Weights of a small GPT-style language model, trained from scratch on English Wikipedia: vocabulary 636, a variant of Muon for these matrices.
MLP neurons of a small language model. Each row is named by its layer, matrix (gate and up: input weights) and neuron, and shows model dimensions 32-159. Each number is 200 + 20 x the weight over its row's rms, rounded and kept within 0 to 999. A neuron's up and down rows have the sign that makes its largest values positive.
Before each neuron's rows, "fires in" lists the words (lower case) most often at its 100 highest values on Wikipedia text that the model never trained on.

fires in: "been", "being", "often"
L4.gate154,209,214,253,205,209,228,196,212,203,186,197,253,200,177,196,223,213,179,199,229,188,197,195,188,206,204,186,191,212,199,158,192,244,224,189,215,197,204,171,181,180,193,197,176,178,186,197,166,206,172,181,194,205,166,210,231,182,217,200,203,214,221,232,203,170,183,172,186,208,233,179,230,210,207,214,208,217,191,223,268,204,200,199,200,191,212,186,194,213,216,185,145,167,198,181,182,158,144,186,212,215,205,201,192,200,192,169,206,234,185,203,202,210,199,216,232,167,177,216,175,170,217,188,238,217,211,193,186
L4.up154,194,196,223,252,200,219,195,198,212,193,197,185,183,196,189,229,195,216,209,172,225,173,183,193,189,197,192,214,218,182,168,210,221,220,221,203,211,198,217,211,213,164,218,157,218,214,199,162,182,207,205,174,191,165,231,195,190,216,196,156,231,196,211,223,210,200,224,170,192,207,190,215,251,203,211,215,214,225,213,187,203,221,180,191,205,203,231,209,239,233,193,187,191,205,131,220,195,199,187,198,225,197,229,184,201,199,175,192,220,201,173,191,210,215,191,179,205,209,214,164,203,179,188,217,212,214,204,204

fires in: "had", "was", "has", "having", "she", "also"
L4.gate6,186,180,230,212,185,194,203,222,204,202,194,166,134,204,189,206,197,165,191,245,237,195,191,210,170,218,203,151,189,220,207,199,176,191,177,187,225,152,226,215,181,195,208,243,235,193,223,162,182,196,185,186,217,200,216,183,193,208,194,157,218,186,199,178,206,186,180,200,186,200,171,222,205,184,214,197,230,202,188,203,216,201,206,185,182,230,206,213,221,221,167,191,185,170,186,190,203,206,228,201,189,208,213,203,171,148,170,190,202,179,187,195,183,198,193,156,201,205,219,197,198,210,184,211,190,200,200,214
L4.up6,211,209,213,213,211,174,219,153,190,177,181,198,206,210,197,163,193,183,204,179,237,192,163,170,222,216,184,219,228,168,202,224,191,181,162,197,195,223,210,204,183,203,215,206,225,200,213,233,198,179,206,241,183,208,206,224,208,190,224,210,175,200,231,189,223,165,198,212,239,179,204,190,207,227,212,196,230,175,162,205,200,192,198,188,209,172,220,193,215,209,194,185,200,200,207,164,210,192,186,186,159,174,195,182,237,167,188,190,234,167,191,179,224,215,224,199,184,168,202,211,195,207,217,216,179,177,206,172

fires in: "of", "all"
L4.gate64,171,221,192,194,206,173,213,203,213,209,239,207,221,194,181,196,195,199,212,212,201,189,183,198,211,236,146,187,181,199,209,203,259,196,218,210,164,244,195,198,193,234,214,215,216,223,170,188,177,166,222,188,209,212,204,169,215,205,225,209,222,199,207,203,174,212,216,244,178,216,204,182,229,150,218,180,224,205,182,188,184,218,165,192,194,216,184,184,212,191,196,184,163,199,206,172,183,198,179,188,176,181,198,165,201,201,178,200,184,181,173,185,198,191,196,195,192,182,203,198,215,181,177,227,228,207,193,167
L4.up64,229,190,157,204,203,202,203,231,175,209,228,208,156,214,188,186,175,187,230,207,205,167,181,182,196,210,209,167,180,189,195,209,239,187,186,194,214,219,197,217,171,215,170,176,214,220,217,215,219,200,164,163,234,178,193,190,213,173,221,184,208,159,214,204,193,198,168,190,163,205,198,205,209,233,194,196,227,233,206,227,191,191,163,195,254,205,198,185,201,181,235,230,183,184,162,198,177,201,191,189,213,218,239,206,184,182,203,202,222,185,186,218,171,192,206,194,224,182,210,229,183,199,190,197,167,192,200,170

fires in: "a", "able"
L4.gate45,220,214,227,209,189,215,201,219,213,189,232,185,194,195,202,196,224,231,205,163,196,211,164,163,197,224,215,202,240,226,201,183,202,173,189,185,208,188,218,212,222,218,193,214,158,201,205,215,196,224,218,229,202,180,162,193,200,223,213,226,194,180,200,222,175,228,209,174,189,198,208,230,231,195,225,195,215,215,201,215,204,211,216,207,218,197,225,207,160,209,189,197,180,223,181,185,194,193,165,164,175,208,241,177,179,156,197,183,248,190,191,210,183,173,227,236,204,175,211,190,213,127,210,179,204,236,198,191
L4.up45,203,245,185,162,181,232,157,196,171,206,191,190,208,232,201,201,201,209,149,187,214,218,223,236,221,147,178,229,186,212,207,214,225,196,207,209,198,197,208,211,205,200,197,188,189,211,210,178,221,202,195,199,196,204,191,194,197,200,202,209,202,186,204,209,197,204,199,194,192,251,212,232,206,212,196,189,231,208,207,185,168,213,189,214,201,160,148,188,190,211,210,198,170,206,245,205,203,163,222,176,193,172,199,174,184,184,194,188,217,217,184,202,231,188,173,205,144,194,221,210,193,190,182,174,202,202,216,186

fires in: "that", "it", "which", "band", "despite", "although"
L4.gate415,167,181,238,219,194,155,183,185,217,236,207,217,208,183,189,231,221,181,179,224,218,199,195,176,165,218,204,196,230,190,182,169,213,203,207,202,221,231,193,179,194,219,148,202,221,177,176,207,173,254,199,195,216,211,192,203,211,196,194,189,182,202,188,187,205,167,219,206,179,198,189,250,185,199,185,211,210,193,198,238,210,196,197,218,224,231,220,201,200,236,230,242,193,213,214,171,164,198,186,230,198,182,190,194,214,206,187,208,199,218,186,226,219,217,192,217,219,222,218,183,218,187,174,202,170,188,203,188
L4.up415,213,216,201,212,211,204,192,187,215,236,174,197,196,197,199,204,185,200,180,185,174,191,221,245,190,156,173,239,179,185,214,194,211,191,223,238,183,231,197,190,199,218,176,236,204,212,188,185,204,143,256,163,174,220,154,200,211,172,170,219,180,181,195,174,194,189,197,186,202,226,201,183,206,248,183,177,190,176,198,187,238,180,205,222,210,193,177,241,177,202,227,189,181,208,215,190,197,212,210,168,223,173,202,193,203,186,186,177,211,204,187,225,204,206,200,182,216,223,210,219,217,169,203,185,193,179,170,217

fires in: "on", "through", "one", "only", "by", "throughout"
L4.gate48,220,207,230,178,200,221,212,242,212,180,181,191,189,209,202,235,215,235,173,202,201,214,195,224,215,221,216,200,205,203,214,205,207,191,176,208,185,176,181,208,223,190,192,196,206,219,233,191,211,202,161,224,180,225,203,190,222,186,195,227,216,240,196,204,177,226,206,227,183,200,222,255,254,221,261,232,214,214,188,206,232,180,216,228,208,204,193,204,197,170,208,181,228,197,221,167,170,191,189,179,236,209,196,225,258,191,205,193,191,206,198,188,230,226,202,205,219,194,223,212,163,217,177,219,195,188,207,214
L4.up48,203,197,230,211,182,204,213,186,175,251,199,187,223,202,217,210,218,207,200,212,220,200,184,196,191,159,196,231,226,232,197,192,203,221,218,197,209,206,176,215,188,214,163,197,190,182,215,156,160,186,237,200,185,223,174,191,198,200,206,201,230,244,187,253,202,209,228,191,243,197,202,191,211,173,174,188,184,219,174,194,209,198,159,166,198,186,204,204,167,215,234,214,222,225,232,236,177,197,205,178,187,200,219,231,190,194,214,186,234,224,212,197,183,211,204,218,208,194,220,201,194,173,209,188,194,173,189,225

fires in: "by", "from", "on"
L4.gate326,205,212,182,192,177,193,218,218,148,230,188,188,239,166,226,191,208,186,187,224,214,188,165,213,181,149,204,205,230,173,168,167,208,200,186,214,241,210,191,220,187,200,171,223,231,210,204,230,229,189,170,175,179,217,189,187,188,202,218,180,175,192,227,194,173,193,201,198,203,211,198,196,201,229,218,210,189,216,222,205,199,215,206,207,190,229,207,196,195,222,212,203,211,170,195,203,181,188,202,194,205,199,184,238,177,178,183,189,182,192,210,173,227,187,219,238,201,189,188,196,230,208,177,237,186,220,181,198
L4.up326,182,211,175,196,168,229,195,196,182,208,181,204,205,183,229,223,211,189,190,224,225,159,209,186,196,184,227,216,180,215,167,205,191,214,175,168,202,185,219,192,222,191,222,176,190,181,203,201,213,155,170,239,199,192,180,174,219,191,181,242,182,218,188,201,218,217,211,198,207,191,261,174,185,205,204,219,181,187,196,196,205,213,236,197,221,229,220,186,193,211,216,207,204,188,215,208,153,200,214,210,166,200,181,191,212,183,179,172,188,171,219,198,187,208,202,202,201,222,149,172,217,190,238,213,217,201,198,238

fires in: "and", "of", "well", "t", "still", "to"
L4.gate422,213,204,227,193,205,182,225,192,187,184,187,199,197,170,176,228,201,219,187,180,187,188,195,189,239,189,191,184,186,224,179,199,196,229,178,167,219,228,186,222,217,186,218,180,224,165,190,196,190,206,208,173,165,208,216,161,185,180,173,184,235,184,199,191,212,206,231,171,191,245,202,192,198,185,222,184,209,209,194,225,210,193,194,195,206,210,205,236,211,193,173,170,178,170,181,201,229,215,169,200,211,203,204,182,208,202,180,209,223,176,194,214,213,186,219,223,181,225,177,164,163,165,192,231,226,189,177,176
L4.up422,226,225,211,209,196,222,205,230,207,199,205,159,188,156,204,195,176,191,170,207,189,206,187,181,211,241,186,192,179,207,221,163,199,231,165,203,204,188,228,232,201,212,209,182,207,167,222,213,247,205,184,208,184,194,191,179,195,184,211,226,185,180,203,198,188,197,199,201,222,179,192,182,211,156,198,220,185,211,232,188,219,220,209,221,220,222,182,233,238,200,181,210,173,167,218,177,170,191,189,205,192,207,211,182,186,145,188,200,209,142,203,195,241,198,193,176,214,220,201,201,212,183,217,224,206,215,195,196

fires in: "that", "because", "where", "though", "although"
L4.gate380,204,203,210,194,224,200,213,218,181,216,166,192,205,244,203,229,159,202,187,193,194,175,231,203,203,183,184,188,193,208,213,197,216,198,196,185,204,246,188,218,190,203,206,243,184,200,222,186,216,206,226,192,181,228,192,188,211,191,180,186,189,174,209,222,227,190,205,198,169,220,181,206,232,205,192,201,150,211,201,197,177,204,170,208,212,178,150,184,169,224,197,174,197,217,164,175,208,207,218,186,197,168,212,187,212,224,197,206,165,184,201,204,237,222,188,212,173,166,190,158,223,191,205,175,262,205,194,176
L4.up380,235,226,189,196,236,191,218,220,227,202,204,179,189,231,197,184,165,198,178,204,213,203,182,197,193,201,192,225,163,191,180,194,216,205,233,195,168,207,181,222,187,220,180,220,197,174,221,185,203,156,193,172,188,236,160,198,187,215,186,204,206,168,202,203,197,180,221,219,208,220,221,197,233,218,214,153,189,183,202,196,186,202,178,234,196,187,185,176,244,209,187,199,189,189,197,242,198,205,188,224,227,179,174,229,199,217,205,210,231,186,176,219,224,182,194,207,198,229,203,193,172,204,228,198,234,197,193,193

fires in: "three", "five", "two", "six", "many", "seven"
L4.gate227,201,221,210,244,218,177,206,160,169,227,197,207,242,205,220,204,204,192,210,212,176,205,224,194,184,214,178,187,236,196,205,172,222,200,190,214,186,201,193,182,185,191,194,194,222,201,158,224,207,249,201,186,171,203,204,209,146,189,186,228,177,202,204,205,187,194,175,230,209,211,213,204,225,222,211,198,187,182,229,206,163,174,231,197,180,214,212,196,230,177,194,210,181,192,209,169,171,202,207,228,223,213,179,211,212,192,198,190,162,178,226,200,167,203,176,208,209,218,159,197,201,218,211,212,187,166,209,184
L4.up227,207,196,223,194,187,231,209,210,204,210,183,221,189,195,233,176,180,218,203,169,207,200,236,181,206,187,192,154,201,215,206,217,205,230,221,211,204,230,227,229,197,224,232,199,212,145,162,236,216,177,171,193,181,235,223,194,181,195,200,216,190,178,206,196,214,162,223,229,226,204,179,213,190,168,202,189,179,197,229,175,200,201,183,175,203,180,221,202,201,152,176,173,204,224,196,201,198,224,188,232,219,192,213,162,224,189,187,182,177,190,250,199,213,217,169,197,202,223,175,201,171,198,227,200,205,222,202,176

fires in: "to", "that", "not", "who", "which"
L4.gate327,251,192,214,220,219,200,177,177,203,185,199,177,216,222,190,191,191,195,196,195,193,206,168,186,215,195,174,191,195,189,214,205,184,214,187,209,199,175,194,184,192,203,187,195,185,190,224,196,166,178,240,217,192,227,205,196,171,210,197,147,222,218,226,200,214,149,209,145,153,198,200,193,221,217,195,209,188,173,216,207,178,195,207,221,194,179,197,176,200,208,194,205,180,176,208,188,229,196,196,234,198,225,210,196,192,148,183,264,211,208,201,180,200,179,239,183,198,194,191,178,177,211,193,173,189,185,194,206
L4.up327,194,177,202,191,194,188,180,164,238,174,192,205,202,205,176,181,218,197,197,240,229,204,192,178,186,154,226,241,229,196,202,183,166,177,208,212,179,198,211,198,201,156,184,202,186,218,196,173,187,205,216,157,215,222,227,167,190,213,212,210,212,187,157,202,208,213,167,181,183,184,173,225,210,191,204,208,211,205,200,203,208,209,210,187,203,178,215,191,223,188,173,232,196,199,184,211,208,210,252,211,185,213,245,192,218,174,183,202,238,217,183,192,172,169,199,166,214,234,218,183,202,205,198,199,167,221,169,206

fires in: "his", "its", "at", "her", "their"
L4.gate358,233,192,201,195,192,173,190,184,205,196,185,235,206,202,199,208,190,195,209,210,182,204,209,173,193,210,213,207,237,199,208,191,223,201,189,173,203,183,209,166,205,181,152,184,189,177,221,195,233,174,224,201,215,190,181,199,193,177,187,205,174,200,182,174,222,206,239,233,197,196,218,177,180,210,207,208,186,204,168,209,194,191,180,188,192,209,233,209,175,209,193,193,210,194,233,258,206,189,191,233,217,193,219,240,229,173,191,177,207,191,196,175,223,200,249,189,209,185,188,243,208,139,202,267,199,187,199,195
L4.up358,199,201,185,195,193,180,206,210,181,204,205,171,204,256,192,209,187,213,179,183,227,199,221,160,201,174,190,237,184,207,199,224,198,187,205,203,212,206,205,242,229,166,173,213,197,183,199,199,209,182,245,179,196,228,207,215,187,200,203,184,182,207,169,182,217,211,194,224,197,204,167,184,214,229,170,185,202,198,197,208,232,210,158,208,171,165,210,193,197,223,206,177,227,203,211,199,202,175,213,223,183,214,221,212,203,195,230,158,215,198,231,201,224,184,186,183,200,205,180,206,180,144,185,226,231,215,211,165

fires in: "two", "many", "several", "few", "some", "most"
L4.gate210,222,217,234,212,189,196,170,189,205,191,198,216,206,224,222,184,187,245,219,205,210,222,189,184,208,223,194,179,214,212,218,218,179,232,209,243,198,188,221,249,223,231,210,175,215,187,179,185,202,214,221,207,176,200,212,231,194,184,158,195,199,216,204,228,177,176,188,240,181,186,210,249,169,202,194,200,196,199,190,209,161,193,198,200,212,165,231,183,211,164,188,170,220,217,157,209,174,212,222,176,220,214,217,239,227,191,218,207,200,214,224,197,223,224,215,180,190,209,182,213,197,217,215,183,201,160,181,212
L4.up210,180,221,217,196,207,195,189,192,237,231,191,214,230,179,226,191,202,179,190,209,168,242,200,189,200,208,194,165,202,222,209,219,202,205,189,220,209,173,206,188,216,235,241,199,187,223,164,166,219,194,210,213,195,157,180,233,170,217,187,226,196,182,200,168,182,197,213,221,182,224,206,191,203,205,203,217,186,195,216,187,207,213,176,206,216,191,221,205,204,191,196,173,209,190,225,188,181,205,157,232,209,220,203,236,216,192,191,213,217,219,249,186,208,217,179,175,212,207,176,245,227,196,200,196,201,141,221,246

fires in: "a", "an"
L4.gate446,221,190,188,212,181,193,214,208,175,191,204,216,217,216,228,209,203,212,170,209,187,211,205,170,187,178,233,170,204,170,224,200,217,221,177,162,176,183,224,194,200,190,194,155,239,228,171,221,193,211,223,152,166,210,194,202,215,196,198,212,215,203,213,221,216,194,212,160,250,206,217,249,193,219,207,191,186,215,200,177,194,233,174,186,235,163,193,206,198,212,182,191,159,174,218,217,189,178,202,196,223,211,208,213,216,200,181,197,213,199,215,182,182,206,209,173,209,170,193,233,189,207,219,178,186,192,193,241
L4.up446,217,214,212,178,190,169,214,190,215,176,182,190,181,209,203,179,203,168,206,202,182,216,227,212,195,205,185,187,222,191,205,244,199,201,208,184,234,231,236,179,221,207,171,205,212,196,203,200,196,188,187,174,208,184,205,205,217,190,190,207,203,198,170,170,181,205,179,206,195,194,190,206,176,197,181,214,193,226,214,147,191,236,198,213,219,211,199,223,221,182,198,239,217,241,192,171,197,233,204,195,221,210,176,157,206,194,228,208,183,177,209,222,228,156,216,176,191,169,206,240,185,190,226,215,221,223,232,229

fires in: "she", "he", "it"
L4.gate24,210,215,214,164,201,226,200,218,211,195,185,197,215,219,213,178,209,173,216,207,213,242,233,202,233,196,213,214,212,231,168,238,210,227,169,163,185,256,193,195,225,204,186,207,212,188,224,199,151,183,214,217,192,180,187,224,198,198,176,176,183,203,194,217,197,220,172,203,189,182,190,189,158,205,221,188,205,224,193,182,226,215,161,173,177,192,203,178,180,205,218,218,161,174,219,199,173,213,171,227,210,226,187,212,176,181,175,165,198,208,213,184,232,233,216,195,225,191,191,219,234,184,213,189,211,214,192,234
L4.up24,203,192,189,161,157,185,203,176,206,197,190,201,181,210,179,160,204,235,203,181,221,236,201,180,199,245,194,186,222,223,201,203,197,205,196,219,199,221,193,207,162,215,182,214,225,200,213,227,190,204,223,179,183,209,193,221,222,198,186,180,157,213,221,183,183,158,204,177,201,180,183,236,209,215,199,206,222,180,160,162,217,194,220,225,196,196,218,164,215,236,202,236,200,193,215,206,184,202,209,159,208,197,199,188,167,191,202,249,199,211,203,216,208,208,212,151,189,197,176,196,197,204,202,198,182,194,195,160

fires in: "he", "she"
L4.gate334,232,204,206,201,196,185,201,175,177,217,178,198,225,211,215,199,194,227,214,193,187,244,216,187,202,196,213,219,217,194,186,227,169,209,185,180,195,172,196,200,219,186,199,172,249,204,216,215,192,190,187,176,207,176,190,175,186,186,182,200,197,212,193,226,208,217,174,212,256,228,178,203,204,209,189,207,237,217,160,197,208,197,158,218,159,213,203,201,154,229,206,201,218,183,224,202,188,249,224,218,215,219,200,220,188,173,198,197,222,215,164,172,168,224,195,203,213,209,192,176,211,202,173,176,213,198,191,191
L4.up334,236,201,185,220,218,176,200,168,207,177,205,214,192,230,190,206,215,189,198,205,193,216,214,180,225,201,175,235,194,168,198,188,196,190,174,221,243,230,222,214,172,197,204,223,217,213,180,196,154,189,216,214,172,219,208,219,176,236,178,207,200,209,198,207,158,186,182,193,179,164,175,194,185,197,186,193,201,156,230,233,196,188,203,194,217,182,222,197,182,213,175,222,196,222,230,225,191,204,212,213,203,159,189,207,234,169,176,250,190,210,210,196,223,182,203,154,174,171,195,182,189,201,212,214,158,207,226,193

fires in: "career", "elected", "early", "a", "personal", "one"
L4.gate44,198,251,244,203,212,242,216,172,192,172,204,220,191,188,219,196,229,186,183,210,193,204,205,216,200,217,203,216,207,234,207,190,207,178,171,217,181,187,245,188,165,211,183,200,187,206,222,219,211,219,200,213,178,193,192,203,212,201,222,217,222,195,201,175,213,182,188,199,221,213,185,218,190,196,182,196,195,238,202,196,221,211,193,217,191,204,226,197,219,197,222,185,211,181,181,155,158,167,214,204,190,205,175,186,224,186,218,179,195,193,217,204,191,219,235,186,207,171,197,223,200,206,195,179,189,199,220,221
L4.up44,207,220,188,212,199,183,222,194,158,207,183,183,161,212,203,188,177,177,153,178,221,188,193,218,203,222,179,191,207,235,186,222,222,197,201,224,215,163,198,183,197,234,168,215,177,194,192,208,209,207,211,164,213,203,178,185,183,228,202,202,218,166,177,203,175,199,205,172,179,181,179,210,193,186,220,184,165,224,156,201,209,177,197,164,192,220,168,183,195,179,213,200,177,192,202,198,214,180,172,209,234,176,206,214,215,198,205,200,227,200,206,223,187,203,220,181,238,194,223,214,193,178,230,187,188,234,233,188

fires in: "the"
L4.gate135,216,219,191,178,231,233,162,211,200,188,219,171,237,173,204,229,216,184,204,182,209,190,213,165,232,202,163,225,226,204,213,190,182,187,227,169,170,189,184,198,207,199,184,219,168,161,193,158,204,187,226,150,188,170,193,200,173,213,204,203,218,192,178,226,205,217,197,166,197,204,198,175,210,209,164,204,198,230,226,245,205,168,150,210,184,209,221,210,231,208,219,195,162,217,222,202,239,178,187,191,212,230,231,226,240,173,212,196,203,213,219,176,181,199,181,183,194,206,203,172,216,209,189,203,217,204,193,202
L4.up135,207,233,196,201,210,213,214,202,190,158,195,194,203,193,189,170,218,214,227,181,179,159,194,215,222,250,203,197,184,215,222,209,206,204,177,212,188,190,193,214,192,219,182,204,204,203,247,202,202,206,181,220,204,203,196,169,196,207,223,219,225,183,169,212,168,177,178,187,193,208,183,198,231,165,230,226,192,184,215,188,162,203,221,194,230,175,205,188,218,188,215,173,197,180,196,198,231,197,190,154,225,201,213,204,206,198,199,217,208,176,194,213,170,205,173,211,192,208,174,224,158,204,199,219,233,219,190,204

fires in: "of", "for", "from", "at"
L4.gate318,169,201,195,163,191,239,153,182,213,193,223,181,257,167,224,230,183,207,204,201,159,176,179,193,176,190,189,195,185,199,224,193,205,206,207,195,175,212,228,230,240,175,199,189,214,228,189,223,195,208,213,204,207,227,226,180,195,184,182,192,184,209,156,198,232,243,182,219,218,194,206,181,219,198,198,199,213,186,191,182,191,208,203,196,184,187,198,214,200,200,202,236,213,220,214,233,196,213,184,216,211,200,220,184,203,208,202,228,170,151,198,196,224,172,208,164,205,222,209,207,222,195,204,249,182,176,160,190
L4.up318,200,213,175,172,214,189,149,187,204,200,203,183,199,197,190,185,177,150,170,193,210,175,214,198,187,205,203,224,180,186,198,224,226,183,206,205,204,255,207,218,204,200,182,213,180,179,202,192,211,182,202,197,199,181,218,194,215,213,158,202,152,194,188,220,206,228,208,198,222,192,166,182,192,175,180,192,179,195,216,173,229,188,175,218,241,200,195,188,183,197,206,196,216,210,245,224,167,161,205,209,197,180,207,236,232,175,194,203,212,224,220,206,205,185,182,186,176,236,214,194,239,205,246,220,216,208,203,210

fires in: "been", "be", "being", "research", "as"
L4.gate370,199,237,210,190,202,247,210,177,188,208,174,208,200,178,176,209,174,227,207,195,182,224,196,195,195,192,219,187,177,211,208,183,229,179,194,248,208,183,213,177,204,168,200,181,192,153,210,196,199,200,198,188,202,176,181,195,202,198,233,179,245,196,211,203,190,240,170,194,241,206,196,165,228,194,202,208,197,218,210,182,209,221,202,250,209,212,184,188,189,235,208,215,202,186,192,192,172,203,159,186,176,205,193,187,174,188,186,238,215,184,175,152,208,184,199,183,181,161,217,205,163,195,210,209,219,210,225,173
L4.up370,199,222,235,213,187,205,205,207,223,182,185,208,200,180,202,184,201,211,188,238,199,204,238,202,188,224,212,222,188,234,210,192,199,201,182,221,194,191,207,187,191,173,226,188,230,218,219,185,177,215,180,213,188,225,201,159,195,221,201,180,239,192,212,214,228,168,199,184,168,174,223,218,205,197,202,188,231,192,202,176,213,227,207,223,219,183,212,202,211,203,175,156,206,198,187,186,186,166,198,198,201,159,212,201,221,197,184,190,173,187,222,178,242,228,177,183,203,204,209,219,243,181,192,179,214,227,199,201

fires in: "the", "this", "each", "they"
L4.gate280,162,236,188,198,198,183,191,221,182,207,221,191,225,206,191,185,198,230,183,183,194,246,176,200,228,202,211,186,223,196,171,186,192,212,199,197,204,193,202,200,198,224,180,216,202,216,172,187,188,218,203,171,168,203,161,180,215,204,187,214,206,217,174,225,177,190,239,211,210,229,181,212,186,185,195,231,178,203,197,152,232,189,185,187,172,136,165,182,219,211,212,193,216,238,194,183,201,208,193,228,202,227,239,197,185,191,213,202,215,210,216,164,213,184,207,246,188,161,198,182,178,174,213,209,190,175,180,171
L4.up280,197,249,213,226,223,143,223,229,233,184,190,208,216,217,210,188,204,222,191,197,189,199,223,189,199,227,189,201,201,212,197,218,186,193,182,206,173,250,194,212,197,191,191,172,203,199,195,196,168,189,244,195,169,176,177,184,218,216,190,203,187,203,204,242,196,153,218,203,214,179,239,191,217,174,190,193,174,179,196,166,233,185,196,185,188,193,168,160,217,187,213,180,163,190,231,189,222,208,171,180,215,204,192,198,212,205,197,205,224,205,193,213,195,209,209,217,189,158,182,254,202,204,210,187,227,195,200,190

fires in: "he", "and", "who", "it", "but"
L4.gate328,210,214,214,224,207,215,198,171,222,221,207,204,193,209,235,218,206,224,184,211,188,239,165,199,202,189,224,178,200,199,161,237,195,201,187,154,186,210,214,219,208,208,236,190,201,196,179,215,236,181,212,189,170,221,180,207,203,219,208,216,162,222,203,244,216,222,229,176,218,177,182,199,199,206,190,219,224,185,158,210,229,171,189,203,185,195,189,197,213,219,182,205,179,181,180,229,145,204,193,229,233,213,178,216,205,223,205,174,210,195,197,190,190,214,239,231,206,167,191,193,251,190,192,207,217,190,165,238
L4.up328,196,204,184,220,217,199,225,220,224,199,156,195,211,235,241,219,228,225,228,203,199,233,197,173,180,204,196,218,205,197,177,215,210,198,180,213,206,196,210,197,200,231,221,170,203,184,217,157,179,181,191,188,176,209,167,181,190,192,194,204,189,228,195,234,239,193,223,193,185,220,189,200,190,200,179,230,220,192,192,214,171,184,182,171,204,193,190,171,202,226,209,233,212,193,166,219,226,205,167,236,188,234,184,199,206,225,182,197,205,228,197,178,214,206,193,180,201,171,213,193,153,198,200,178,194,180,194,224

fires in: "in", "until"
L4.gate2,236,209,229,186,180,209,191,189,213,201,201,171,209,203,212,187,182,173,202,177,210,207,233,199,184,213,230,178,222,201,200,193,235,181,201,214,170,241,224,196,212,179,169,168,237,189,230,198,183,217,223,216,202,237,218,258,225,231,189,201,203,193,207,221,163,217,196,228,215,165,229,191,188,187,184,199,226,203,196,201,217,182,183,192,200,201,184,194,196,197,188,207,251,221,198,197,208,216,189,220,233,188,215,221,211,202,209,196,193,197,218,197,155,200,203,166,193,198,215,199,220,216,184,263,186,179,194,216
L4.up2,225,200,214,167,195,212,225,213,242,203,200,158,192,211,187,222,200,210,213,218,225,188,185,178,155,216,217,184,195,157,237,182,185,223,213,176,214,216,176,193,207,199,207,235,202,201,173,168,218,197,224,181,221,167,187,174,203,173,189,190,181,188,204,209,202,200,215,216,195,222,174,197,217,243,154,196,214,194,207,216,204,195,182,207,196,197,199,189,190,163,182,206,211,203,205,183,178,216,240,196,240,192,189,151,166,189,212,211,222,203,237,177,235,184,229,208,189,178,240,179,192,202,199,176,199,208,211,206